Weights of a small GPT-style language model, trained from scratch on English Wikipedia.
Size: 10 layers, width 384, MLP 1152 GELU, vocabulary 2048, 15.6M parameters.
Architecture: tied embeddings, capped logits.
MLP neurons of a small language model. Each row is named by its layer, matrix (up: input weights; down: output weights) and neuron, and shows model dimensions 0-95. Each number is 500 + 50 x the weight over its row's rms, rounded and kept within 0 to 999. Numbers have three digits each.
A block is one neuron, or neurons of one layer that tend to fire together. Before each block is what it responds to, as a language model described it from the Wikipedia text at the highest values.

Responds to: Past-participle suffix tokens such as -ed, -ated, -n closing verbs in passive constructions after was/were/is, as in killed, arrested, excavated.
L3.up180:434462497484384451484501493578455507534564472490475461502474520509455549559640527599452524458486437488470483484530410517472450458414486429484482551502508449516550480518582516437467498438495427497516501520505472459490516504540382437493527494500563493426481435478531444569519489420472532519
L3.down180:563502561425491529533578480521585483469591454595586461536464542504556478556475525529495518476522497568518551531438615542525468418535518525486478538555517427598518432461456525454516394489531519500490488540494526397615473558412491492456439430447526552650486498485597502470477496461466458520
L3.up507:556484507509482502496516492500466591577508403510453460516496452431613415636547400597451564440504558499485489505514527427441469501506500433500557512449502567442640435600543463568481457485547544487586508527598452487440563473462525482527509464455488469526523445463444444461468509419502563521
L3.down507:534530484539475464535512488589545401501483487530449532609483532545475497454501542570444510456442392452467426446582501488410465540535496534489497444563456494501462483481496514489514553492515437410470559590536516563462542547506470516434593493564502463555508488475491472635511580471434525512
L3.up575:532460461529479450531528534513508532614494522551553437435524511515415505592484456485438518485486525505482470474506463442567520497468543610490510472452565545468407471547591507462498445488432508455559491491427525514550463529522565447538568531482592452481469462461564438473443491487597534507
L3.down575:423467510540467477505498488483465544502468610497456473458478572524577591457466558416557573548532573514514526529502536491445450504554504536425497512455389493551539519478557509417447498499557512512556473458533492426460550471470550532500420451554496555505479511481456542525584388385543523560
L3.up927:509393442479549416392448446484425461468528493565447509485525493557472430590530495659486485466466475519465489471492483602536582525499552488576538530520516503470554456586551551474487496489500485488483572515521489470468547627471523561533576397486510463517430570546553525491517547477455468445
L3.down927:518603499481529531575505492467535513525425454487505466544478515502476481426457471525417519523445498442540450492576469430468479439567547540436448591511418449535557501495502472537513535526427568513541382552522483549541516397463497481523457528562527469487466432453493503480453477442466575515

Responds to: Colons after a name or heading that introduce a list, strongest after team names before goalscorers (Ajax: F. de Boer 19'), also Colors: and orders:; weaker on table pipes and mid-word pieces.
L3.up48:470494525557502425461501582538408477505471515577468609480529438539430484455587466482539590501433534566518508537461495596469520497533510532572387441524544479549454440513567512495544439549504504437538541509485538536482602448466509445513497487373593503399533511501441461466561460485465456366
L3.down48:544427487492594489541512555528427506493407588488529528455581480551517501517460538572430428412398574541456445460502497530456560537500490457565428433525499513496456548578518523546406472444468509500549464527546539482553481488409505467574524496475584536366619478454389550464478446517538447485
L3.up88:439449547490467484485522469492489523564463547430436479520571530568520572544517536509480564520515494566411536489452564558522452436486499466546410497501518532453559523501568569474527538606497434534469520494460427533503483559475497532509560473497444387438414604510461552563524489474523511494
L3.down88:515519375547485500539417517508470434542503484551514493525395470582486515491521367480516453510395458538508473441577418543517489480476481551345550483544570480483483496502533405548477548489541511453513393610513496517527529457567480474420421491465527581532504423458568458398412441545448427543
L3.up119:479545482537535518503414474542506481488411429382511471463556490558526448499511602535502527477465531534445552483476478521575540451475448504488460482520477519336549495572427537450451441557586442528424408436447516443515475481554526540494525548459489454476485487496538452515497444603462437486
L3.down119:499528504432457601472421475429465498470514416489433513436523476555561431491450573579421393450582476509472418501577572514480483520460469565410456424503450512482499477460525562565469471549512465488530521515455612516493446478524550524480522438502470394485531551494584433457536458559469452468
L3.up535:451435606507554471462422489471486500558506459328549474451477549476454530586552558598528515459436528479418561564565466482477475414556452526477435495508486455477508485579581485379482529510531485519531453521412533466476501461429446492503451431478464503443447543463496512487499503485456538425
L3.down535:517492526537572490511470529510513522547545509421443451531540504547395536494497595587481477497458438417355498446490482501439476532516597506549550406581452473504461516354510533550503486499410489502539533492518444455524489497482526443514460383634478408506532501446469489520482517486519541508

Responds to: Ending of a past participle in passive or perfect constructions after was, been, is or be, e.g. install-ed, show-n, used.
L6.up75:442482514507516551472621483443524478603596440512467466450495480454474514394544476606457615444507496491516596470533434492583536571523554513595439499523438498534529410511543494476561538457550439463524574540417472578481486457638457572444468397594540532401435452480538424508542554428505528462
L6.down75:614553504448500386478481527496486537520453493498541498447459439435546547634482534513530520439499402558578411435480522541497476451372437497532481485484494509470469520476495444464448516533544489535455563427552380497618508547591462426518549460527596587540550446542484445532623497581413533445

Responds to: Sentence-ending punctuation, mostly periods, closing ordinary prose sentences in articles or quotes, e.g. "good luck.", "download.", "sequences."
L6.up373:488509563449568527527491550491558571551472581497456574496525402512507421509547524511539584463435476527393495538521357526409402499412518467534466476424486514532498569433489466438588478427493481526500486496541494434476465397565593447578480438478505474567543559511507512489485491493516581536
L6.down373:520630438544506548602511524455645499557518608494532546475515453504572454506536531465501542542541476593458453542466505588416434501476464492482496429478420521524601514452527522532519488454473589529523592527665578448477487421400581505581480342521488517533504438531436483519523498595411497521

Responds to: Full stops ending declarative sentences in Wikipedia prose, often before a new paragraph or a sentence starting The, In, or He.
L3.up559:501487553483483506504573464412571486537531553515505515509491440452612503536461506416465577512508454514485459551572509514421444448384574457489494557423484509491587490435560538512615445551382564499552455437445425502475530456482539445557469412569530540560529507536467582398505529506575556554
L3.down559:444553413538519505466487435429534509563552505520515530508531529489524486484591515528449519471543598483481439509456523404529557426529476562530488398436485513522398515561484545474535536447650425608494561494574568489437439522459495561429512501443578420422471510488421498533591490449448453494
L3.up621:465522471428561499577465490468602513532531630447505516546602452518597515533531466527458507440537503556460480551510453503487505543466443499448552412459538479457614525440577462617540495493562514525472543491495478491473543518460495477547532361486480462435394534516531516451480515508491512473
L3.down621:430578485502532446528467531497623488476515603561480478517480460544556472469476527436427552428539488550467450570553487574439504621417511501476560444513555528498612518477492459638549551475546458537500460475575479484512464448431528450649465390556441463559468506549458495486487501573422505477
L3.up649:464512414482558500541508457596580483463431471474501419564568476503395536482490475428494557421455469592498399537401471575492472491531531539521467489393514533484619519462538503507504511436547503390500523467506514465453538476517509543537425352480444454512549561542580503441585476355460550565
L3.down649:620507368452483477531489516521537538498464431663499554475598509522612577422600521588477521517557526480439420490434572564520507540492524479470499530438507577541554473538520402517575490514471652486438519457461453478467495480441505514557555430536523398515537466578430479531548564499511536524
L3.up890:492485496490470503531493511549485513441358480516448552556505457552529523577504542547511461521459450577501464432498488481599578547509492548448561470412414539481560528487504476521565509587541504467518488478486470464426515496441499474602564558473528488500456622468504534442481500475460551454
L3.down890:474514405449411483499485497422499495550474519467529392505516494461513436446495546514494456573517550527528487556540575556449410496533534435489429545618535480484465478409561505527501454497558400518580549460444472462626508453492496563545488412489479543549505549465421478561578466540477420554

Responds to: Line-break tokens closing a paragraph, table row, list item or heading, usually after a final period or pipe, before a new section or row.
L2.up130:419479444542396539520422526498443448456537510470535405513581486543545468443553511423495530470476516558505572455485512556575450398470448476373481489529550490518554530535461540519390489448488541456523502476522475462483435559476462488483502530477608570492506534513404521439563464536418550542
L2.down130:450493496544414536548465537527454496515498537514520420471558460497527526517506466576502517522475424558540509535501585512518508310450582480426437458575546488519502562538532580554440503509497530407555443478506532443561449544449514434369548483519554627530564531523454485462518456559458662537
L2.up191:436463516498469485575565536529493433493468571473591582497562512503432622497406419460437521409565469515484458549442425518546443524389445610543549451555526540449533484437568506574389426567486514453471513496500565494585486514521472466528571515478626469457542485422529449494469495499481515546
L2.down191:496523461404449545551405471526555402592476476600429493602511529399505413586546471426539535516517489497422549538504572588501524460479434521444508465470496511485488497468532573555509455535476462425456480484502453594502479467428424552483584488498537596453474512583579535496563526518441558460
L2.up671:487417444478546453490455468657517591469536402480548411481513579478444501456541451531444490563581406513475442536463452550507478458439473484515559449437515520458535492602555523475458404511464481456513520480472402476436407459500440515425538516536661490517561559568494544517445456441505648544
L2.down671:507473455513527547530485483488499506470441444456504459451502465440532553500532539596528524589496454532556464526572473568459463573477491413478501451548537537474495430448536563506552573453441512490541465551394504511487474561441445501515539517518582526502547491477490489513546513509547577506
L2.up917:428554449543444444532460465480494542502572512571584463510603522506485576457505355505421531384505506593494398584515572483533407563502499456485634551425507494468566496492558510472512422622517501498606527456486486467485508545499442521486462500467561478515502570526531479467449470461526526536
L2.down917:501575504527484460447588537462621450484507489540539570435519502503548526408515497409505619456548568506526387607482552584539533529414482447506504497419437543595551549439499489522530540584529533526479507424539500404481492548483466467495501432598435436500503507535456470455502468554470442508

Responds to: Final word-pieces completing a person's given name before the surname, such as Timot|hy, Ed|ward, Har|old; also "by" or hyphens preceding names.
L3.up47:577562531498533507457404499550472471502496468487590508529548468519512457493473503574508487473549484493500574469454516435413476456519433525531470494496493499518496443520506497528595430539427486529514450558497516519507494543484479492532507432595515520430481485523545485444484484542412534462
L3.down47:616545510471549498513434513569464485516559503522457542499538534480549502533491557491521522482573494443418512469489515499450579480415467522542564504522509484506514483505559452558506432553479518572456507579485600555481485510501497409454433430510594435481477465458456489505452500496443513495
L3.up79:550462483472585430458502478448469538510447424580536491452466464500542573566515521489471540488483562480461599596427520493499461465540498496508439559310464438557461498582504490527432443519494445437488434508462603568529502529469526541507497471463511558460503512529477506485551471447558528398
L3.down79:526551543566521494443460414463447475454551421480456503558527512506568501526511524459517436397546533481479637470489536540523407509481384559517465467409456394466502457486476429543504391488542460507478507477487609619438504481515547528591531442543544536517500525554487455424549441455521435480
L3.up399:494538519438442532450529483498577452564518485508442532471487480468515492481493469467447596366505479513478464470525479482553529455444497455474478516469587475515508483464460492571483400497441486475461479461574546574527505471461474508563505504491497422480431503642612419503502531479536594445
L3.down399:571440453446547493490430534457501482443533494391494467447502521524593468524479545581604518505517558384419580484472555529511525566532450547512636554499474554440461502477528532457571435462488473612488485512447464472511569453449544523522482471605516513500453552433496534544493488429523467512
L3.up709:467558490400571484524393503571446538527470501440515467447539438542463445469457395536566522445603464394499477480544479451503630567460502462487499539460411500489436492522504618634533377521382467530486494544533552534534401447533457498587549444426523500472479466589588457417430479569546484416
L3.down709:505502402454499467475481432468524528528529443443468479467507607452558488410514501568497481482511519438528529493589556434596613501519473538514546523576415487534515405491451577593530408507492485472461482525448482566497513474502476540549411445516619504560411430432476536510581504506553506536

Responds to: Word-piece endings that complete a word split after a short fragment, strongest for Isra|el, also Ukra|ine, ra|pe, Samu|el, Raci|al.
L3.up495:478488427493540504457500509539520564527490577443400487455509541528489505546486508564599413437448494492503555452477529528468495491440500395478542463443498537448636417437510495468477568469471470453518495546489503490587448573547483521486542530495403490511482546518564543501516485465559434526
L3.down495:480524441548537552449511415402561501489541536509582451537612525503525420488600534573475603526387510495581419547515490491504560515487511471540551568454484529454567472493428499487502474426452533494475496517494451566495505493463413510392519463506578420513539562509468503416433500576601508417
L3.up533:493408538549602475591523513494505473402467524509580557457553508432601515463450492517543453555467435514528608444466470435463537480474479536521446528517502477461550553485548547495506502511453581549433525458397585525507518398483460508459528458519477513525466532518457434502472472553415606469
L3.down533:509541491538464509481449502552506491551539462507494513495495515665455506588549522465477460577498533469506353470437591408443489536523526489521464558381489516563413544527489566484517403582498451533483547535572494538496436532503480431604415516549520379424494535430529485498629511562509484502
L3.up702:552679471479553568511547499419545510540518544401559519520394427543544442505533507596510499515509547426542527487483434592494378553447525463498544494488560474509485463555512503485498544462513468461450501504461515499422507489513434484558524505525497508432598458481431487564492562504570412495
L3.down702:447442425600486398488482632538542454523452421518456443509611446469488526534443536383488513440532484531494416550469492403563557511557497583437476481567476462450521502520441414541469460589500481517516478528477499484483584484544466533531480484457510495557548542487569524441483510471443469545
L3.up752:532433505519526442515436503508475528504474512443563472543533544547521486572527526594504492482571563488551471507485527460545482561495519588501498498527515493531570465484501458513548413500518465428612511461511516514550376337559538449555545451508437458460578462495461442452550517566513399482
L3.down752:466606541500478492482553558434516453459515498522471474418537411490435417469454474380422441520474464527428442522453550531505544497525474431482502518466566550524458563547538419529486663515567586490429484538495530469457549522424459479483431461549495537495477476461533573533391552378435516502

Responds to: Word-internal fragments in mid-word (kid-n-apping, net-w-ork, doct-ri-ne), plus repeated census "from" after percentages and parentheses in climate tables.
L3.up33:520594524560446477495557455505459577459521494497486544419622484404428426607407433577556476466433512498394444477515497524442470446556536431561441496526446536476515540531434470469570525521587466449526595461512482502433522519530392442550441500538481544527588496511518471493584443527513580584
L3.down33:612556532522465496478430500444557563445455466493489476510602456498448448501475527490548416511528515484434512502550457482591457452505554351593487512525562596473560521504442470468536535523508504475543522550460428489486530515458450513539437489508527506438480532435516457622515498442521426485
L3.up331:522551491487423575483515526486496589443455452456547568543475443543406418491503509522601523536356500485463498514517403466448524423410488563517576476532518518514551516495516572504418484447459561610472493423472513488425514545550478489508555519511513465536504500447493521440507449561480530595
L3.down331:510511525509584499507519619414507580398503418521612511484568517508479479450486515564471578472568426448450476525498441458458523498425476548567524529520481635521471527412504594514467500506364521507446469514537451556427490524463490521468552552524456517523594542473428576449465546583569427448
L3.up582:481576520544598540462514516527437553501439469476492449484506417545478483432493530439594537438451559484413556625575505430522504451495493502488548456483495540488576415467396601562556561533440462596491483460398383521504492497470504504469513489585433423469540590588467485547557571444554501442
L3.down582:488502596394413517583523535472512511482452533540538550437593452538436577462496554456507396532532460458480458424522444481546486466510479530586475495526456583441469518517518409424506451515495495626469449405537409454487448524501450498497555569602568560563529505489501504477498455443478447553
L3.up1018:471587553555563498510478468457468556471543386474480499464580514500513433526445573496507533436447494483400476518519457456491570458441521501413486433531519548503467577528478537544456462523515439457570496553558476460396436519520402601430484536584561420459587436485568541509508533513433517473
L3.down1018:412493408454441535470431581532512453535591456475510519496476525508446486449513511538496528527456552480535539604418418559504532566522468467547454498431559411510591560472434468528461512583491466546545562478548551563534513489469567496494535584500443495550465638466517519537479455534435518461

Responds to: Tokens inside or ending country, region and city names, often mid-word pieces, as in Fin-land, Slova-k-ia, Ital-y, South Africa, Mosco-w.
L6.up102:440536464474557449443535452522528487427486449418462444514551494529619574458548605546539499462459490439509469459496449538536536511587483457535495481544528482569419512464441539460600446485501490434445493544482518563424550591486457555504526527620460471478563545427428481630476515469474531435
L6.down102:458427447471464476529462524431537454380499492459522561429508413558505497457404502418544472481508513500496525567478374486415434507499498536602520526509529449425484571477517511566484479425540496568478584465552466431519440389513448544531485468532547479467472425470480518433553445493450476420

Responds to: The word not right after did, does, do, has or would, as in "did not exist"; weaker on modals like can or may, "due to" and "Despite".
L3.up694:376566493608526525462481601476585537476445505568483465501426556583478453443426437466455555553431511407405435505512517522427436584505462482440472503491368558468556566466545522560508515453478487508511440463538422449466501556594479490514458494393466483570446607506616480541472607478533498536
L3.down694:586429552523583533486484434596497449580479499508479520490487468483536502480466455446583475620513489514423482442477548527419514544509499484510489475487498399543442608401436468552537619510436522481511484525572493498487534413408468548521554424561504518567556472571428560472516510468498510426
L3.up725:411481472475533416521522532400510459435512586511511523528468545535426487502429499424434506424472572550512554452530483373451461502536535528498468638607439451486553485520382470539469480513495503489487437490531458541433493477493523489389539461582521511549500479492554551457515379505555476502
L3.down725:570544508558496493514458474577488512570491457395419469447685451496461530522511527451543473466503449469585530570479477531449574540565501421616496448507472506456483447484436538520460604505490500589473500530494582528509585419451483453502516446423449472612515478540454492599518489508567495530
L3.up741:582508539527447502418511449602497548478514488461467399457541496557509420528455487505449547490555440484531502465535465497562500493461481529417501565504403504493529542496489513572429519529524510508580563499574462568482479474477489448556542495405478507492585544511556507508440607444443398424
L3.down741:394576494502520499530524534458506470536437551507571521537451595506479583483502530488506355505515490491479490556480463448466485547607492480534567423468610528471528433452462464484560530513489495568554509540414500390505485539541460592462419493575551517509468518408465449435500392543529502603
L3.up1103:363501472398521526463511488406452413502590486531567512563488487443405451520456464478503509542524595369404579456517572547504539577457525525547458541486558510447543485506447571538470571422488524522538469488439390485558521529468498465512410507484530443461545525466496500578395522492388572506
L3.down1103:487546576446537569435462480467423534582581518538535539506536547452419533419401509470494382587609468518543510452433535506542516475564595558459458484505517542520460479629465455449482529478430468552565452516550419506601489468508476603539542443459521483498482582353403475461574551466501522442

Responds to: Inflectional suffixes split off from a verb stem, mostly past-tense -ed/-d and sometimes -ing, as in kill-ed, research-ed, influence-d, discuss-ing.
L2.up40:497548407480549559504446480515507593476550488512492541477449617393443421571559570522471471519436477449499438496504461519515537501529481387472429517515483492514493486533481530516522435526539476485477422501422521499468365559463503559453532545464456498610603531510551520477476443423556576614
L2.down40:542456591546468496518479569487541452508486529397480438484560361554489492529426541520398507542597518565438547493465586520404489590427524471531553435467500456604538541519539450428502550513530479499565488459547490446570579517559514464541419407506526551427510566473561560509459492467465417449
L2.up235:510524482477453557441540522397497478517439422467470447527457511549545457444562562444456389529601506436600555428541459552549425405538437399454531560469446512479476444441536531509499432571494513427611593403491490506400510559506485472538564561552485523474499515521448484514501441445533454573
L2.down235:507500542494558450533470492565539503515528550520570581521506548482515486566480457572548618417405508569437466495401615445492525546482557608523467474482530520565541518540485492538502548421457494569449488606547514475583483415488517569416444428482555453547478470497495478534479486547455547412
L2.up777:557498513504482443520538426532383433546504492504475431573505460561548468613420531441486565515572490515506617436487502468465509498497530522429499532523461538557441522542484598490501430497479449447527558453417516450478492561472527589479399563478506427417455603554495535507575488466440526522
L2.down777:557574499587436467509487554480523602425410545470473469501535552440482546529538457466492460492449496490489474502578467540544418541540511552523557480482506567490489483466514478516552588487519492584478499428550478491519465465534539406506615506515436511583551476482528381462490474437508462504
L2.up1002:422529474527530544424464482466487501483469520508395491587467541394474468518476461522496487559493528521447486500435437471571499582458475373424417439490504514477498495500531540535499552438474544422618450609500551419425501530549463425456479592550562498508407584537435608548469439449485502538
L2.down1002:583547602422478446521509458540497440551468461534599467467541530568504483468528508505443448658529466533410469454562549439514443490459521646522567449500619456499566480486482535562472453613558458517471544472534498484601492436415432577474555385471542489468524463539558444432483534565476534482

Responds to: Middle or final word pieces inside proper names and common words, especially country and nationality names, such as Sw-ed-ish, Cze-ch, Philipp-ine-s.
L2.up159:542508449484492475563562418493444421519514527482543514456484537520515528629455500487427462466462555337452566488449443559414454495438449469538478507466447434485473465493479467482483544448623510530424430509576446573540489553519386495558549445480473466516567531454463487515516451485482549576
L2.down159:485517376447552516486453419401488447559484439428488497513538525473490541550485599557514474449513560365520586453507445516453507484438453461541509486513392461488533436501424494440487524465639582487445491528550595569532497575501418554503476531612391513604570539488437487538622451395513410534
L2.up566:470511428547432511510465526516465525556467501496513428474568546473402502533531479392486493508447511563539567513455511568551545487487557357498527434499489505456497465457476611433480495497595455411511502495484491551444532550589415598497468515513466506513414499514493532475560406492568540545
L2.down566:540469545447573479448466577436512379513461460525465499493545519523558429513469508598471563432585508559506494532540407534540525476477471520480551526519502315546453571489483510454501547488614509530521478505471537488562493503442476533415472511459514507462514553457541490623526540465473387448
L2.up576:504550521506464530493513515539464494573449450532463487365527603538442395486436513494505437498476556487499531471465510575464420495465543517418511502547506515521505491432385549486487540491448518475549496500431541473497497421490503496584529447405528414630576458462465539493514515498499527499
L2.down576:563527537409478564505545446609458459472537521477487432592524456553536599501503468487506503534490440545472471357512545426508481480510429499597407458458530476478421476524569456512499533472487468492506486513559481533452515473470560552498497513452440495516475511454583447468558421577461404540
L2.up954:415436431595406493527538519453479446523531461574558537409519508452558433469465491560463548510494559539517440425462501492557562509481422535495538529470511501523511505489506502500477509529509503509470478527502536517557493583436399483529604562488589527464531512479461462482594546546472432551
L2.down954:574481448440475473418482465422542524538456484533497579591512515499523485453555532527502441559517398498562546570488485520497475440516509477473538516433587562538551452407499497358549524485553530476554522468556580504519509457504535489392487557530547399505481477442531492551563511436508542475

Responds to: Mostly "from" after a percentage in census age/race lists (24.1% from 25 to 44) and "(" before converted values in climate tables; weaker on scattered mid-word pieces.
L2.up49:487494576524488524488488462630534526485585470486526578486567593441540503436482475497551488488492561432540514511554562524435532524499532521425532540509503556489529508505534540528465526507609466519586475573504565479498568514518483511395436412450511492505462488497424514528536517515458510604
L2.down49:479453509541558507573517543422451491479427489458524489527559409526518497522478452489474479456531458526551511435514409435617486495451515502559477456405507527519465572445462426451557459500540532520436451416519443558520453541465511465536609500460474524461607530437550520494436434514569448381
L2.up187:574476539487502522472470462562520545557431547500464451514500560530567518478457524576521515471465505436523595445500509507517564408547526548432621478559477475488500339580539508535457510498464500431409526555524507471445570622531544492415449525442526443440517447557466493372468488546474414582
L2.down187:460515542540578490571532458422583448509437618447596441420453518336478552438396519533543518429454505541542420577525455540442459511464548463451443541421539496465517503477544479472476381484466526451537518538535493465513412450464540554567515547496479456381466510446421571542510492466493594476
L2.up647:514441613504486533601419491554478554494519581459474555522581477442495511543529495505579478594433448548537590455437523494475422463513478453560587475550447498529527486519418524484516451463539395533438513540403486518474447402499522473445445476477465483564547437528473407552488395531510440526
L2.down647:561555490503533440523479517468446562602530533477481467519454607531525485421533508414453439522549428484462503609441463471410599488488466509531561446540487443502542575538456510538510483527612492522416452527532496555493548511519478583516509455456501476501516432489465443463445511492563487542
L2.up945:535538441516498527538499494496541467533459526535498504462587475553513505552477528478595516526543525512566523519499430565514457423453541531539483430510538447556475508493434483598497457472440499574492538492470503501420511559462449419474470510463534413523459473448524521489501407494498501452
L2.down945:509496527506459541442538523424434434496509419466449536475439584582509418514546535463418500499564392498488512557436492500515516559589551484460633511496503536525512555512494490446471541525590466427543465547544479473561483502475524555508483524487440446497531504532478456434501530533493463563

Responds to: Short subword pieces inside words split into several tokens, mostly given names and surnames in cast lists and tables (Cli-f-ton, Charli-e, Archi-b-ald), occasionally ordinary words (stati-s-tics).
L2.up188:501630493486550490484499528478545521499518471460450564536577450398601467534533515457440524555610515416516496423491550555471455508495543561509584544565418609581491541463461576500476429408463492504455556426475401497482511559463527558565521506436526397475466507465434538452532535499502453512
L2.down188:541477609481454443444556482478455487577555581491472482515446557462490501542529600427531598503473489608516548395581467483494479454469536526586474538583386495497527544459563451552460489487451466556519451469603422485532580448580509437515489473422406493484502510468503408533487479459454546512
L2.up249:501553612574535565427436449537364380570579453481528553543570537442438533499526469538461494550470483546464447560514426450490503463541510514550450571547459499508479488507559634526461466517508482523462512407436521406470509465511529417524492409494542542486446545566539481557433470502546525552
L2.down249:509515533483519494526467514487526579452461424533504563448480433638627537529578463494480503511571508494525503402541510500491554495461443484463516459533521390553536532522426516442564506503503556451516515574488541583521593530442408522420408522455541517497454420487453481481553519440530519430
L2.up271:506530483470606494514486527480490497585621486565492524535487618493530503497548457512426386547461508511527509577492504487525476514521502439518510583542505490598478559478463637509418596553567513592518483477476490367550496463583547429507478463462547498495477537423614465367441525459475438637
L2.down271:453437544531502462543492561534537483503437553551495454510590492440470536451438517500508626458525394545465442542493493510448454516516490556441533446516439439467506521563523326587529408469475455434478530476466563516441451545499484560523432572508512480558554420529536554586565440456575527394
L2.up424:512487587469539486478499544440627420457555441537589462366562476591603549526431572547486551578420543532535653457478491401456472567565460570508512493421481573477491532540480507525541497520519369445518467524493470538425551456428399410482509462456486537498493493520507548456492526571506517530
L2.down424:448505528559576607482482488470486490474508486488455534545478534460534508468434420470521496439444433574491390545520488445483530490519475433557580459447378503489467469436507523543494452467556513398476498574492481497550480512528477553434396580515526488481513459551479514479544508539450422482